config.toml
n_layer = 20
vocab_size = 6370
norm = "rmsnorm"
rope_base = 5350.0
qk_norm = false
bias = "all"
init_std_o = 0.0
lr = 0.00692
lr_mult_o = 3.0
beta1 = 0.95
lr_head = 0.00644
grad_clip = 2.0
final_lr_fraction = 0.0
steps = 5021
dataset = "wikipedia_en"
MLP neurons of a small language model. Each row is named by its layer, matrix (gate and up: input weights) and neuron, and shows model dimensions 0-127. Each number is 500 + 50 x the weight over its row's rms, rounded and kept within 0 to 999. Numbers have three digits each. A neuron's up and down rows have the sign that makes its largest values positive.
After each neuron's rows, "fires on" lists the tokens most often at its 100 highest values on Wikipedia text that the model never trained on; "fires in" lists the words (lower case) most often at its 100 highest values on Wikipedia text that the model never trained on.

L6.gate235:454552531493558553504451550551356460513489402560433501460609473506503526486540405446507586450563533485496563524499507558350507457527556485479478558551437516444485537466493524464514553559512439487504489566516468584471592385517528485572527461470591470450506514492494526491476510421446443568473363471431380566510517467539458568455513459502564444416498608539558490500541497569393553486485
L6.up235:549520505507489559486482551521468572472422611497542482550557500475521512445445524361536519549456396549506542609482431425483535414477540489470493579498523453405469401498447523442447521491591454516472447465504542575471500433517390505464581474425544512494466439471559521518509372481501445525529510462574636502524532484598482568521464490480512444441562441573493469497509515498458496480528
fires on: " was", " were", " as", " is", " are", " be"
fires in: "was", "were", "as", "is", "are", "be"

L2.gate33:535508523417503534387550502490486548420475594492494529503518424482476584494465465408526494426462532381479490533495504609473471502513444536481512408590562508457495460522483475491491520514481516506425414502549442478545487554464483473426494552467501460564538529563490511491592519503477520479519511485412537408552549538472500382525371555476410427490496473417522481432450502503409570532486
L2.up33:598496413476469488492441551506542549530435516527530469468440491449436443522451497472468590508520447497526497535481595517437544449470557563561505418534427521479557579452573508482586489522525537588546430551456442457375460540398431532518424427451482540523502430474480313506503564517493412529476524533601493446500481513476545518454538416468509491502449413439489457474517416519380488512436
fires on: " The", "The"
fires in: "the"

L12.gate466:533558514474538486564523454524449466560490670477492528571461515530501494459533529521499472483517515518507469462541529574567520519414570556536473497510506512513552534486451420465523520520522595615439537477401538484501478546537556425458625456415553547528432580499499531516446526457368517607528521517442538449474475518523472582463559583477597534569436525497602464521408437479487569444526
L12.up466:483505466612543477543481532504421533457539543472457479512545509499551569533496528602498400529475619496509460479483461534474543534447498544533405584493483517490492540528449538503504539393499501573484606515423502470476517551513593550512592458449489491496524461545542629537436458536462527513490591499567539497527465476467541604503523516500568660499507465427548525482481463425415469527518
fires on: " years", " year", " week", " days", " weeks", " months"
fires in: "years", "year", "days", "week", "weeks", "months"

L4.gate163:514470418594498524536507483574480476597671519488414519474496547466541514441498443448427534525523551463545509469479534539577565553447530525457480472514457400496384579494582496498505486539471565450477451544436458550467563435427506430532459452500458530493508491535526559442459379470546474536471527519511464505538455479479479485499434521574476584569487576494505409584552520492554540493541
L4.up163:510592551462545493476414560535560481508610557587501354466509474409435555611521523497461532479457519491455546584568506367478522534543456541520469552556518549504534528535505443498504413543532514567573475527478565495525484493504421467571554561454457428512514506446468495494388521491526471540556480464499484409473487458426445496414392499533383496482440582505494555424482487532516518558519
fires on: " be", " been", " to", " not", " also"
fires in: "be", "been", "to", "not", "also"

L2.gate373:434437474551498558542498486597531552506475597417488525583496568475447552490430592445545518538502588480493455537491420526469499558461395421492462482539524429512466459504539510530620484398513431529557540422461499501496519393497576559427556414467577526421495457576618596530505420517520447436539509479418426492539481519555506488477561550555480494479490518480566436545447527530521441441534
L2.up373:531547546500510522522556435515523439448507527501408557461485411459612583488535483478409474483505554500592451521453492563458453550459438535394550519443596534532526500464600465437513561566490414505514523486488480428498556483431423552530440401564578459458536549529527551485435495459549454481536430412572528540458543587520579435439511480408457490563437523461556458551500521461483572487506
fires on: " public", "-year", " further", " announced", " new", " financial"
fires in: "public", "year", "further", "announced", "financial", "new"

L2.gate6:505475443463511564522515525595513523511445585569523579540574488535504456439482464434468545474540498563441547470522461479548495535411499567497445428592455508523530393614488503402537526492564537427508511486557497437539387463530509479435371537565482572521589569459445527425464496501501461442476437563418586476406524583488545492544521477514437561427461512510603459523491432392537495479531
L2.up6:539577514583582442564568436541498534555464484450443360485474546480529478484528555479550492606535589476583517415472506484436627398454493357529504586442511445570567591490503487440500542485480523511470426580510533507442524550430444453513547534516489504483501495541520497481444556553564390467587500541440534447440489530493528482541534448508486475518454503481530438567459579540490424585483
fires on: " two", " three", " other", " another"
fires in: "two", "three", "other", "another", "several"

L10.gate290:486601542491555505432488496430463550448545414488475493439470451467480585520540519446495470478476505409535457530485524517499481571529420540468502576486470519431500473547560484429486424557430520548639489455585483521433519549521532562545493476474616474420606535436507466616440474507501558500536450465502515492534354343572492523520500406462544538495458567489545499550507487431484400484516
L10.up290:459537537491528573509542418525513465488531387457497507564385429508531564496605522479471474435505594556549591497484549463416513530554454557476524567411449552478507564527568419470441442486472500506510484456602452576457514477539522481569595474485569593533499486492470446526468518497520473541499505504479522504495354498551462470589539508503489492549512460515487511539517460491414495603508
fires on: " or", " to", " by", " and"
fires in: "to", "or", "by", "and"

L6.gate78:546571500481533477472469562525425546480568513396421435508449428506438643484498464510509493491449466517481546513530535450566427493452519481479391482466444540524454400466504545464449552497478400442521569492456552538490466562431526525492532480522394502502549471450582442463627469519580395466432467525463466483493560538369452543463493571540410439507556596432500522478511577467430473487456
L6.up78:588543523459507498474504436494538449652473547452527519520547568498543550501488517461474556536423539430484495614446527411406499518429441509510493591493445649547534527449539475452486501514519579561594494493484513522517544491511509568545512483531573518473528516506441514406459460531600457532550461528535523481455561574559526553507533526512475524532439486417575533436341428482529474593523
fires on: " to"
fires in: "to", "tools"

L2.gate483:577467444559528482416469497543573478579609466407528534599515483527523566508502478462461510473427500532493535525451476503449468513370586479523523496435446491440494539470499502503537536528519512577476535535458543535469489533487527584524400549641563449505442450480579509443462463408429495536552455534529527503564466463457568485466487591547530513498458608469529546479441444472411523501535
L2.up483:589528519584535519434465580541472529554502492498526508563562487439601499516473483431489500518516548567465553493457453576448558603361432507505554470544476530523489458434511501467566542539493511568393548543463465455455554507479479523485445468634533521515418501486507454384492643475448485533518494475508556494478538470458537507534548557523562536507498534448506538562386400433470549451423
fires on: " more", " not", " others", " better", " still", " less"
fires in: "more", "not", "others", "better", "still", "less"

L17.gate356:542494480571473413522515511458466588439437385506443452378514498557517533517572508423493584490512505613556548544539538517462501429584552509478421407479519502546496559535541565516472554502537487562550548442518494432490552579476504392549473410482485429453499535526417480563470527542552521616509509419535548488464551480563448483576492499508449581468500533557507555475535444508545466454569
L17.up356:472460465512532582608595449457444530490469501614508559533553426480434497504532466523546567386477472529625488462498538473453463509507455432477429422573548536491491579538597478476531544629524546506543521566524514465509479500538596582558435537470485520499435461557607549577512570479458455532605511497535422541554460509498399588455497475557494566540467559485517505496455495464476378444539
fires on: " the", " The", " a", "The", " em", " des"
fires in: "the", "a", "la"

L4.gate201:534456545434553564599477588498449519545391540442474607574550533474468530466532556473512457448583541473554468495553520467523582545484537496451517453484618458552524530525533395633522493514439568514511555518540530469531497523481510472489584504478512541484443573509428581512447491476506479582553479509552495485505487472431442518454482443518539549498514434530476562487517519486444516445507
L4.up201:501433529494590471534472484491453491517413529487461568542582518429523523456539543549542424493482541437599445513570450483509580481415563450436523493416650512546573421493506383498568489426441597515503537514557440505510523381518480396469618451472546478523458503507437515512475499486559476470608491496540533454560543521450479520422515487515574569475473468555476504519431471431462450539521
fires on: " year", " Vol", " vol", " week", " month"
fires in: "year", "vol", "week", "volvo", "volume"

L4.gate468:484619489549566517405496504492554468463562487428495546452491562430496523525409419442464452456516577467486462427519545537469512488447530576531472510502598543446483536523493447512486449467437510547496569511451494487444491515545450481536551453467557540518513607511443502418442516396477473552579477511539366464472520523439549540591524463554527642484486441461520578520505518486450576496428
L4.up468:560538472544504504507406479423476521581524514482448607482581472504479376514564547388441495515430505409575473507454458516503533474461545446512366519576466498399503508421435492446486564394457468509453551464471530520460502502552497502633547533413535494490453518403537519458535473473548519481554541458448457494543514459440565502440541514563487453396587507449475553567440449512575485459514
fires on: " of", " to", "ly"
fires in: "of", "to", "slightly"

L10.gate22:507485472459432498473513534480444531469509399453470529481511478500520551645460467559425547460556501495567559492418547532461464482539465573408530519424406456526406499470557500488499447422398458478533556446488508551549565531498462460507497453503525505546468565504488508588438558508526489534477494517444528507521434428472556524493500568542496467461358410513439423443508433434539480618552
L10.up22:473481486450476590467568517457465495492530448420507510513509453512419544436545544530463552443490516542533535482466494439563526478569429559565495513437452488606521441461461512504538522483488475488571506442563432534571542469481465459503440498407485553492550502543361453457520494488456498495500461446429527573487563463549451463581573542368499475501383590451384496483541434451495585495546
fires on: " to", " It", " book", " He", " and"
fires in: "to", "he", "it", "book", "and"

L2.gate225:480481483457555454499559517571429429506577436488528548508451451643415499480475528477453535470572505461549609535551453519425487517508484441501409484579439443420500512524505522459482505527498402481428480407551429514448549567599527448535487529462515404585560467495598489560427523555485460531517461491517518515562448502537463513537491527450613476487430398453483513464570582449449493522395
L2.up225:527468475484540456480536513534511530550544638441495594511451522518557468532539524477546526423487473457564538443470493512425537555426588466521458499425514510530551482504480472463614509500533437511526570488580472525519473470586562480470514567504430489520495564495519523539519629501482494539507529491449553402538548556517529462503431517437559517624424561428500506402583474482457542531508
fires on: " as", " without", " With", "With", " by"
fires in: "as", "without", "with", "by"

L9.gate284:457551490459403455450452545521463545507616540585498451420510507525467343454521498645476557465505509531476489524490560537484480381527543542550414558468518508448457563519535497499568432449457479572532580515536471441455500514497584423427472444561586504474517602418504536528451498478566545466553520411450500471493434449513441477563398410473505564556525455537587486462508481523456511485551
L9.up284:454430391406587487461435460507488514469482424534498540498579473463449540473543505503495481470563579504501494406490500512422477509444499585468386527424523556530468505559560461508511578565542482452542532540435505605541491464445623479515574518468498467503461563423425519460505528538553499502520498528552452538545469472477607408546433489474474522500516502579559553517482579520557535495490
fires on: " one", " per", " next", " One"
fires in: "one", "next", "each", "that"

L14.gate402:501514539411527541548539441577481436608445474474464535489545445546544511578539493414466475419560463562485565470542513481603509511531548562491364399521566517412465561537470471512496481554541539451531421425523510442512513525519509543442464462483427578448526564512465505521442488538498579541486583487458463555504453564389426585443494600505523521496402527595565547494471445438474454532467
L14.up402:538474486525556504505531540614473573494453572579436443448501543514474593508448490461444466488449531416502488495553375539479618559546568519464515464548518437503513535576460560589516448597525591500424422529505502441392498493556527461496446471552482567514520501437483573478499522463462565473516426519373495495507499535491521509475525539439544539429491546470468452488495495438506539410546
fires on: " The", " the", "The"
fires in: "the"

L6.gate36:551548539498527522529402523474488481482575465468538535454383500535402522483397499559462531514510512425521536574472499481546453480526463525572421469403584596533584467498500456563505489463482583501460531480466491610476440506515543447561524536507498426603364599483593526472418542495512467505470532505493462373549507448532487447515550521502382614576530500542458473413486481464399437552477
L6.up36:473605497457552577437498437445498508552576466539554450503471556469465519484464493582564527430469375484579485511504548497582456480504502490576509478565558428458436506606572406505563444470459515481531472516524427563448419528555556521551541529500419515534506439515555544466457550471492500439454547506536574521469477583556504413543536552573517577451422471558459498449528525530453529472542
fires on: " by", " during", " During"
fires in: "by", "during"

L3.gate170:500501417448455474442520416460403435493561455505442471452442452501482469472506516497491356551465567521524520476418486578447540507508385451470482551480484554455461528412511533435486487514501435510544524482546493604443399513582480435455424547465483518462453478446512496467432562609481471517416392586481470493517492409558450467464516477500442510565495524439492513553521486491499424551473
L3.up170:561601447472489441461554419498401496552565551533404466459486435452564600447519549443466557501446527441525474589521494395466539453473537575483448502468408551461545469570527513451523492496549510466497408443502456523591591535467544501519484566433420584446423476463485412528451580454445428437463479505579579476512473564454502525443463568509464451551465501484494485472491490509547579517457
fires on: " by", " under", " with"
fires in: "by", "under", "with", "understanding"

L9.gate153:548601489613465517487546521482425476505477510532500500605486516459508416477431537487545497443506566465442477522544461538480533594472491557468517543518557524474463442461538545478449469569406524503507491484461484492557513508533532505526514503467444481597418673540478446539481538461557522459570407423503487540571452447415522524495472425420520531484472556549382470484461550529535490550488
L9.up153:523557459435421539620497513469461468517561438407494491446463578535508481478491536554545528461446478436516407545512463488445570427435427552482487538461497471538488625466518529421433564468380433453481418555463525525464428556541520488585516572490546509474483490442438613445538480531449490487538444450430426460433442529479510531513607533510514573475574499471500562532449548468643542503504
fires on: " at", "od", " At", " during"
fires in: "at", "during"

L6.gate225:482502567524478476493628456451550541511457576515590480423529540580508485467491570407519533471459528431528454585497465478454584529396403538461528500607521547456481555521416493480594575471582567588518493479541500520561438487625418535564552568470585622489430571485502544525514517416474441446504483575578453461606497479516522426469435548541558527480544531516556516523413499543576482485569
L6.up225:541512363524601419441496510581478512520468514557500501514499501531485517518611550546552553456453548463483618484522486488468454464542449499486548388566453495519498599494547430494572379556524442439488459469438481439372520490473467490465413560500450491500567522492451480423502592602451476465475530564516422554516523520513532451501567560480522463466450452516605513446446459460546523509480
fires on: " a", " any", " no", "a"
fires in: "a", "any", "no"

L2.gate180:544467479534441467391426482540452458414543546454436513463495438552470512432549533469454481523524498485463504516458552606473585544529550510511442507446437475555531417550476427496524421528464494538477581545507426419468477430457482439407462526409461551571549593530468433530532489587559411588430583461453434433480493531444495433477464573459372502564569511469518425512558531451474520452499
L2.up180:522459487517457491504418501542523476500554529492547489455530548490484578553596475510563549482520467549419509553479510510433504584646510515521449571487425462467471469475521490519545447515534415498562487381517608503515541433495451531557551353524442538534514530569564516415483522536574532466545495552505599487459430482487576566499379441396532463569462522499485513431496523501451498499472
fires on: " to"
fires in: "to"

L2.gate391:557479373431577554536559521544463510403515512531480499520494501524502473477452465409526543363535510529478624382458445473488481506548523505582435511462509485541566486519477536521469452526507476470485471502490518489460419509557490474496394501428489523491493504458523631371487455445500473408498454549600520550493522535497507430515537530540533566507346497553541472499449409449544451458520
L2.up391:478607484468579563484560528430556508424359435471529449503567526622460476395501495495585466471484549577547590491490502549532549434582501553546530502560479547482520532436526586525518433529505499431528409446507624515473466524460423512549391484363436496479514595492500577577462544559476483423519546580557488518485507522534548426532541482562505501468497463527521466550413326442528478488442
fires on: " Ret", " Won", " res", " two", " Res", " three"
fires in: "won", "ret", "two", "three", "return", "single"

L15.gate163:503542415427545503509496532469511500561636565489518561481464519450464586402456509421480554504480450576499513447520493548448587495466526524456472543532563483391513477471549457507501496465435467579576499408456426583470524527618484458515464468535598414555480554548454516437427565540493544557483503467540424406489470475508487613495585416483507501523510487512553496531515513459508500535442
L15.up163:581520512555444479467570568439581486588505567457416406552552531430514490436470564419517577484545508509494389429531518598562540491570515549500448504492536515484515472503519548524466549451496466512531431508473512565566414483540539481540519466396494551516521437452555536438498489425481432515443463512447520461523463486654595520462568463495577468479527563488573521414552581570502489593560
fires on: " in", " won", " into", " of", " can", " to"
fires in: "in", "can", "won", "into", "of", "to"

L12.gate32:497545444568548584438450503479413488373530476472575594516492579480654558496412481437472544449556473413445452486512475551463494501474530499418457487602494514462462512438481509658603480524480409457601470518485536552448529422501502553466493519483499509461537399490399477404463514519492473503469511509470462498526432451523551539531520622574464414393509503499504481520462448495487480544382
L12.up32:513513498551569553497486536521467496456579468506413502562473444479585536560372373522539517521465539510546451522486473568538564531442512428474430493495517379471510463532496503504491516480549571568499469438412543506478481484485445371494473442554444518544396456582480540501441470436431584563510438458420500547555515606472492503533495491556486490519465425528482497496476518433530540501501
fires on: " was", " is", " worked", " were", " can", " did"
fires in: "was", "is", "worked", "were", "can", "focuses"

L14.gate86:463550514435547552484560446524481407534628486476380426517570522442547526515455479522400484446542511529572492500552459534394471505388436469434556504594568530496466415541600469551555525458479519525509513491560609441451610539469519579529552521427565635533492486528477509476443475424511551468557521486544553502492502507517521521513481612399488484450436585384578518539555463548473488486575
L14.up86:576475466505480482554477513507509391458411508535444444579530558387578519438442462574555454509549545500508466531454512593477435529452567466407494493498469534505484492609410482510534482439471532476529462528439447518354626593499589485537515490457501525522448531453539482500447436451406504563555560473522546481520511536524572501494486490500527471477471532426436512547523502430560439509524
fires on: " are", " were", " served"
fires in: "are", "were", "served"

L13.gate464:484451543476571563422583424507440531541487477587389507500531465473547509522481590413504547533557521438572579420545515478575460534521437576566496568439497443530547480459514592465515460496517460538431549558455436532552462544450500592538439482510554537527456572489544506542473560519439525484435520483514461511459572424411491589553507508578606452463439448511540510418466539446506401531517
L13.up464:452625536542575507536488442525486508463460535586429402427517467530484490560472478459548553511458382465558464563546485479500553468473509476479527502507570529437437489502453466520549517511550512482558550474536476452361555502536513521611499509452460526519446565539355493530545488508605396477477520592471472504564472482618488367513495503473558560437475497515564545544391508500502509521432
fires on: " A", " a"
fires in: "a", "age"

L10.gate406:472442484362497576526507469512427504489507434557546450547531488550540429546510431496491470503470576522518558540458561526530589477506573539451442513509431528421541529450471558494598393512456540490424583607430441462548461376487515546434485512555614581521596543419465455511459554505498478435505435453577399488460503563427500455494479519442508470447501477506599564491412420574513467507530
L10.up406:446569547600471504551526413518453454525494475478475453462465441487518480469551469524497419488516512594473524501534446559490476496449478386495534492475520561507531562528519529467547540553493441498525583542522537513517444571455500445540582394525479550506505466423442538529539473480452502449416566565585476561462470484509514428388463525463502433501533543456554550524516421603587524424477
fires on: " one", " each", "i", "un", "it"
fires in: "one", "each", "lunar", "negotiations"

L5.gate464:515548453482478467482481571554507430455447546455432424592517540438483474439595386448516472527535516537489550470489531466441566586544476525495555515567377520557493518536524498401475520373478537500470419554487602530506500591463565460433504600491578500428439551472465543472489561483497465419449551452505544494426443509401554510483527603444432543553497523438574446521469454449476464546414
L5.up464:474454445459463384487523567587458496533420478434444496501525440495514440509548464437535479499532574594530510498467541594453466410516482449435564506573438520477538593581567529427485479457520560543457407475426477456437514548438508445459444518446622508482529554519521512458506587459506502458437362498482540543514538450446492509514514554411392525532416515405552429535508546563468571538410
fires on: " of", " age", " above", " time", " around"
fires in: "of", "age", "above", "time", "around"

L6.gate421:499415482476485469467474497497499562441517544505572521470506440564546598530544509559464522451536614378523455482433465481343444556552618504443400498481420449491475549549500513546574554456478540471536524487613578512460479543483491492533528418531516513446412548567491562521490506545522504539493516500549509448543550470485568438511432565453449563510516458475513388497479420578446522459560
L6.up421:589438465549456470457488520449507486439482478497532497466490435611553611574589488479526512462448438464539473457470451501439462621579506520406391600370455432432515493453524516506500592486455467560513452508547539443527491518423508482432455507589498503479433526607532558469425437483553511591481546487434514554498517572496517492441518589568521523461539522488554405565410445511501430527490
fires on: " new", " former", "-year", " previous", " prior", "(s"
fires in: "new", "former", "year", "previous", "newly", "s"

L2.gate190:464454456530596481441446446542450508493584553498433454497536495431565489573488565482400469528539459488637520458529457447545483500485425491524498515509563517439411497539458429529490438470567435574549470555494498456445636527510586528503515524473460533568466504439549578462528469462548498522517563475440498493478514495489506541453409476530426518475505534445479504517485422593506550562504
L2.up190:481419425570481550509471495474507498443495515404500454447439528504517452421428470527505452546412489433633453482371458536466566420343462443585505415466600554514588492556539493437482491465520548527536485554468528486471528437471585501552626522550486581506523473520483434521537452522600506511558485501520489498475407480542517398416415508591560497467559512495517467475505460511521473525516
fires on: " are", " is"
fires in: "are", "is"

L5.gate500:512511392511536520491550457600521580498469527511508466412437549579480549508476516519505565440520489416528553565581441548540476601490531480408493463542519561434526517610550537523553394619506520536493416456477524483377530490492533521459520591461463563494572551498471480597486439509468531492513478547446624558559514503471468494444424531510524480383446504500528457482509517540485540503509
L5.up500:547553439519577469504439455540474551534472517514469396481497477507472554555352434489385549431522429534508508523470603457573537504503412453523479509494539520504553537553446528522482499586486556498564483491515428431408480497491450571548467472514509540587477479479444416514490544521477565555519496561546503427540504403433497383471432528463501595502437482530484488594522536486513457464536
fires on: " The", "The"
fires in: "the"

L12.gate328:569482502477457487508471582516556482477474445440430514535567518543459511468469601482540501504448528464434436508529517572473485512506525459461460547497539520591452504433475627543458459466442531511513430509486467525631470558498507575410446448516449479469455577406483477458490538543539494438450452537532538505560526483603495467462546444466630525543462512556558519491505513604419471495507
L12.up328:470500430441458491554531500451524478552548486514532525455548468493491441487529507482508471428430436523493492508454436480496526497476502533405390592553475613456548443498439502466485369516521495515457502503447525510447555477511450465437560407449531405557450532499472457442486485571520468431458555468495518531569326510458497544493467559530497497429461485410458540535474517466516597600547
fires on: " at", " At", "ar", "At"
fires in: "at", "comparative"

L17.gate430:454458496565501469544580528546499464410561501544509475511464487539434596533545521497539476421384657438494560490564488532421474395503490489533468431477514436502450547434496525521475501539535514536492491455504522444504557491507498469542543459494526525530509499486448468437437487468494545588514512459416517484584579419580454523459501498467444566436410543524363569523503532556506528474520
L17.up430:635539458489491540408376516482526457471523474566450463514465406447561459536512520501541534500493549417513400539461561454428515597454431485447440489565521518574475455437537403484448477494422603529513456520508544475535411582538508449521453567542497488481574441448580501547549483438404557478518505525552502494519432462476439551486551543503514502496432507560500475479509490512492532452519
fires on: " the", " a", "'s", "weight"
fires in: "the", "a", "s"

L6.gate166:500510572509492496571435508528505522536544445490560576590466585513453475496489457489587517502476548400523510467481474438460485530465423514472450446471432564451512445539523510471480489515498546485534497454539495618512388471481529556447521450434487514531547590472420481458498546457540553519479558502567453535561460431479470412449499445480378504545434490405548507475593531502513485419417
L6.up166:423562539457491535490431447600420470542563467491513515450518572546465472459505543480495612499555475461474530551523503547506369578499492519530457437454495496504502401460466547455499397532576466498527513485441447530576523479549472467484578505420498524516504509475484480476528558478543473406554558486559521468539410537485481442439569405526425513539472496564528415535515534402557418461571
fires on: " to", " of", " in", " during", " for", " into"
fires in: "to", "of", "in", "during", "for", "into"

L4.gate28:494560482564512507476470514551495537397535538492461526548519447495477518456523410517445479497526512467511551553573482542487431428400466542476440539641618452408463545519574523512542460468453562484418470508426427511371531416581424501485484530508464435430523534512489578509519505555557491512537526452539434373414473495610451562560496495560427560503479541503528398498452453457521500507467
L4.up28:415499511523471525516381471444480576478448534428522513583537492467501517508476433506470465538567464512560430455453568465447496488494484514491433552537591444559455507499534515528409441487570582552547477450507476496405447430486485541602489590416501494439420616523568520488560456522547548508416477600513452515496508393545489441539495479545476463548572545447558541546393440417533445509447
fires on: " of", " than", " to", " could", "ac"
fires in: "of", "than", "to", "could", "does", "did"

L12.gate340:478426488484523441439604534569428480459508530510483409520540443448398454499459519480467491449466535547479461471553491480519553476525499556548494421444470534545477509557570550540604529469557627591400552443524480566517501466558481508510442515583470438500461521501545471551526524465467441482484497428473443445427482458432497537437460542543495477524530437590549577464437514542472487654513
L12.up340:506466390448474526481517471463499513442478481500474418492452457552548489471445498460457505516506639457516440404502454485510463484518372499439491443444511495502413602566522484446623535595434478476554501580544493467546502490507485432558487622447400496522558566555469537499491566589567523476509494459422446565517440484442520410391506440520548482502536386529464490517438527421453490502454
fires on: " an", " a", " he"
fires in: "an", "a", "animal"

L13.gate442:546465506531584546574486488540448507559408524542437553493504423456514575541537465455566508491453401587552489486576451601519571499547573550513502496606518517526486537501589508455527418594450569559517482610519554498507504501517536462514533424561541487435454541463473460484502477501582498581369527470522396541583492475488547558498510538546513483389493499489564568476497436496455434516507
L13.up442:420503410521473558509413587524475499439554468546585505499576541460489648461445482347465520500463528514549465478468565497433448504587446390494544518475445485449486550441503527464508543525569485444571479542538485569345525486491496422494527455412537398544444535550499452417521551533587459516565567511510497546527457516454534530527472505489522439530445523539612521443449534425523429557516
fires on: " the", " to", " a", " for", " of", " with"
fires in: "the", "to", "a", "for", "of", "with"

L3.gate24:475526575477549510564495565502465502605566503464561408488497481516507469488435513488495485397508620541469559614534517489502564563551445504497473436478565428590420481523609491590452509499514516467558554512499460505477463549487442411459584508619506465562407600518523596464432507541570521516439596483530492453563470530501461451559553576516493521530503457525477494483541483488460582412517
L3.up24:491428504483474574562490428451453508395565508499517413550595486491414493536519554536471428516515463475564521459577455456468424630466480519515478412475553479515440406474490550471580537421574425512540543457579618534434465450493505461456497450500503454472498576441572628516438431444555479538519563476565541552495434437510491494460437487447508522634423517515535435432499519464522458518512
fires on: " during", " During", " brief", " throughout", " ended"
fires in: "during", "brief", "throughout", "ended", "subsequent", "long"

L13.gate179:437529534464467609542496583545542511535486390526491446447449522506417444497452545460477510507454469474600493538557487461419514511472417532535432523447564506573492535499494495537547565507540640413485551547588533456490524565533561404517567395489472497487484535515405503650489467439525524532535481542513481528509548445525407498474574534465554489573479491462522428495500539471526375487413
L13.up179:467479545461589497491441485499448557438365467535467511376478516500506488434444607539562476519424530447506473518547590518464580433469476552538395478510456364427423453600569497534481546560536499520611505583537445405439489484474462477542399480426501533454423454536487519444496484494514550599487511527445427492476421530480421493533483490532520438475413498476601490512511518446483498367570
fires on: " the", " International", " The", " ex", " prov", "the"
fires in: "the", "international"

L5.gate174:598431551461529371480507472501509471476563521554471475544505465438596573397514540489479554457534524492476567490520529510462524554434475531502498453573432491459465396461589513525450539471544474520528457535442565463439491484423528532576517547626524538603564461541524476530493454388469496509373479470450520521561510435429498473489534476612406498515505508456468471457553464577533550568595
L5.up174:506512465543479459393626495498586491448525508481400524500496479492500490586498499487552487551463545477446601512482542541431560494448508470460524585482592486539508527446583536410498500485466455493461528508467550524540491570423568528569468605527483568517499487598612499502473500495472453457498517513448550481577546481562473467587413608538539412537511549393559453371512431431465499501561
fires on: " also", " not", " still", " now", " currently"
fires in: "also", "not", "still", "now", "currently"